{"num_hidden_layers": 11, "hidden_size": 160, "num_attention_heads": 2, "num_key_value_heads": 2, "head_dim": 64, "intermediate_size": 640, "vocab_size": 13208, "hidden_act": "gelu", "norm": "layernorm", "norm_place": "pre", "norm_eps": 1e-05, "positions": "rope", "rope_theta": 42500.0, "rope_fraction": 0.25, "qk_norm": true, "attn_scale": 0.125, "bias": "all", "tie_word_embeddings": false, "parallel_block": true, "extras": ["capped logits"], "init": "normal", "init_std_qkv": 0.0327, "init_std_o": 0.0, "init_std_up": 0.0327, "init_std_down": 0.0, "optimizer": "muon_variant", "learning_rate": 0.019, "lr_mult_qkv": 0.4, "lr_mult_up": 0.827, "lr_mult_down": 2.0, "beta1": 0.93, "lr_head": 0.0362, "max_grad_norm": 2.0, "warmup_steps": 0, "schedule": "cos", "final_lr_fraction": 0.1, "batch_tokens": 65536, "max_seq_len": 384, "doc_mask": true, "train_tokens": 383800000, "max_steps": 5857, "dataset": "wikipedia_en"}
MLP neurons of a small language model. Each row is named by its layer, matrix (down: output weights) and neuron, and shows model dimensions 0-95. Each number is 128 + 32 x the weight over its row's rms, rounded and kept within 0 to 255. Numbers have three digits each.
After each neuron's rows, "fires before" lists the tokens most often just after its 100 highest values on Wikipedia text that the model never trained on.

L5.down26:111141099138086111217094111150107092191166115092075117108115171136091096110109103147151143113152153183153129151127113163113188143119152132114157123077101107099135117163125121083136087131106129070083173172163180081155097102109112150108111078133130132106064105173078199154152066142164181153
fires before: " to", " and", ","

L4.down434:087106152066153143141041131155156132101081112153121117179106136147123168155110183106124143120092067171172115120164091120151090149123123114113147195120146132097084117131149140095159147096124219158192047180112096112145116199123123149110106104120114138135140130124077165104156157157111163118
fires before: "\n", ","

L4.down360:170178130141141147134133166160186125137146129141163098120030111108098121128186173132097167078154124122144161107106117137123153090112180120128142081059158162099127095096144105197132155136114106162096124119155078223148077097118145100110169129150188186159161076130100126134149130190155125169
fires before: " 0", " 2", " 5", " 4", " 11", " 6"

L5.down237:127158135172099123100122086133115174108095056105146101210105133155119143095142146132155111073134117118163099186139150166129132167103151211098103115061113129085170158094157096135090130168156118111104134115145122103166064133118098118104080113117111065147157109147107099135125158104159176121
fires before: "\n"

L5.down465:106185136168105181076175159111143168090117112143128094117124123111111167082140083153062127087064101102095065140131060139088153097152096127087123117104143110157173141102168155130109150150108125113128109133153143137099128121116255132098175140090125117172140149167106123140090143200174108187
fires before: " /", ":", "ige", "alt", " of"

L6.down583:105180103110165181186156107082130124159160142142140144126147139121078132134115124123141112106119117092109163122080095175150133136128168147180132126090086143120081176156152132101140127072114137112201107176062123136122171154078149177134110084085093154189121100123178106061156121146124181066
fires before: ".", " |"

L4.down571:121105112140073111137127135112100074101119103133188147169149174196141109125113110113069148177148129202119098109162110128148110146116136098123111126109121121121139112132178159147104091150098136133129095107131159145095088144109137104092113130073125136136145195115167185121058144117090173122
fires before: "|", "|---|---|---|---|---|", " Votes", "2014"

L2.down150:091086107172111111096105178164103148157130117104117103123108121110138139122138166130156095139141083126115054129121103167140187128106134161128201138118151140124211126115077096142199098156128103093122124103166122073107098177149151133126145113143156161163136118102156196152091086159156077164
fires before: "\n"

L5.down427:114162165064078108158185121127127139113161120121053100075134118151162121138146145185167154126167138120158126118101128144131132100149180153161141158137105134106066051098132109094125122141129120182109115125082136153087164100127137147118255120140125152129101088172123120089083168114118130180
fires before: "\n", "==", " by", "===", "The"

L2.down527:126137135151112106108092103163155109164154077163171157136074120125120070189114072101154104150181137044036096115165158117081149163126143118108131161071153111124075180151138175096130105107108141159130107123133194080132121134097128132118171155116111156092096175138127119163123120202100159090
fires before: ":", "."

L4.down251:109130178127096137125142046188152149175102130140134097105121186146133168134072132147098158089088131147119108140156140155104127152132153137098136095164124073142081060139136121086151120141087144083114108181158124151132111172111151122082150129158174119089174216157120134110156092128125105107
fires before: " /", ":", "\n", " was", " by"

L4.down555:109164173147077158126141075102091127174135132127206093144127104155078133118078148147171181139087132088095146122186077149088164107083144128167142101126151174113167143189100141111129120156155134122108101172140138069099144144178117160165117086145070118126104109074106136173137188088105214137
fires before: " |", "p", "S"

L5.down331:144070127147176160198111123123180090152129071166112159171134060139119152136124117162152119107075182128148106066113143096097142137109102109088151124097087148142186109173217121147159168114118096088096101106153140106118162121128129119159149176145079097119137101108139131175167177124147140144
fires before: "=", ",", "Population", "Area", "T", " by"

L5.down630:077180183094155136074175119172075173146150111093061161108121167132098191192144162168120138130126091183152132099166092145115117117153168124150145133104223173090115130127119163103156133142091152131122059099141139201117099094126147141118111101124111135171126137171130148132069147126137139122
fires before: "\n", " 0", " ", " −"

L5.down541:203133101167114109048131114115173158136107075116072092107130118128132168113133118134112152112152126138125130119158098155186100174078143174180123125110113106107141149109085097189160056147135144124070082083180135105149128178152123176146124159189060136124108141151080113137137099148198142066
fires before: "\n"

L5.down392:169154123176147137159110127145178100135135125137169109154106107123110074122099169106196105200146097152099064180182148167144104081087139150158053153123128128124080104182153112155112156146169073167066156136121116123071159128157169167143138108060086178118165149091112128119169082119136086113
fires before: ":", "=", " were", " Summer"

L2.down523:128076132165121137127110168142108187168140154119136144129147158117104111081155145118107076165142087111133162129117123157108153124148219114150178119162172153121045117126156118090048153073097171189102139140113184134113145088112076122117172114191095191140117109190136103162137054118147075163
fires before: "N", "W", "E", ":"

L4.down20:092071091142178092133103050130165126133155096073133064134150168147174138169109169139129084113104152178146153118179153128119139159166079132169121131073115109092174135113187174084172151093127134107095125143069112109031185114070080106105144139122172147101120148163115135115090124147087132116
fires before: "\n", " ", "On", "In"

L5.down405:139162071123086129093113183190132191092133167125096121104160117115152144149131145128145142099140147103170123146135145125165160142184137135067178134105125059156149085158118137182180115133128147147089073135144088144078158102151153148108124089148125118125146087091097155153135095043134101107
fires before: "\n"

L6.down572:119116125144123074155079068095167121073130127128162115136069108157119132085144146169151186139198148143096151105124077091108100146112134154097138140118103124161173094189098099162176085142075122119119081178158118121146072113125105091142136170128200170145138104141121078147129181120176137138
fires before: "\n"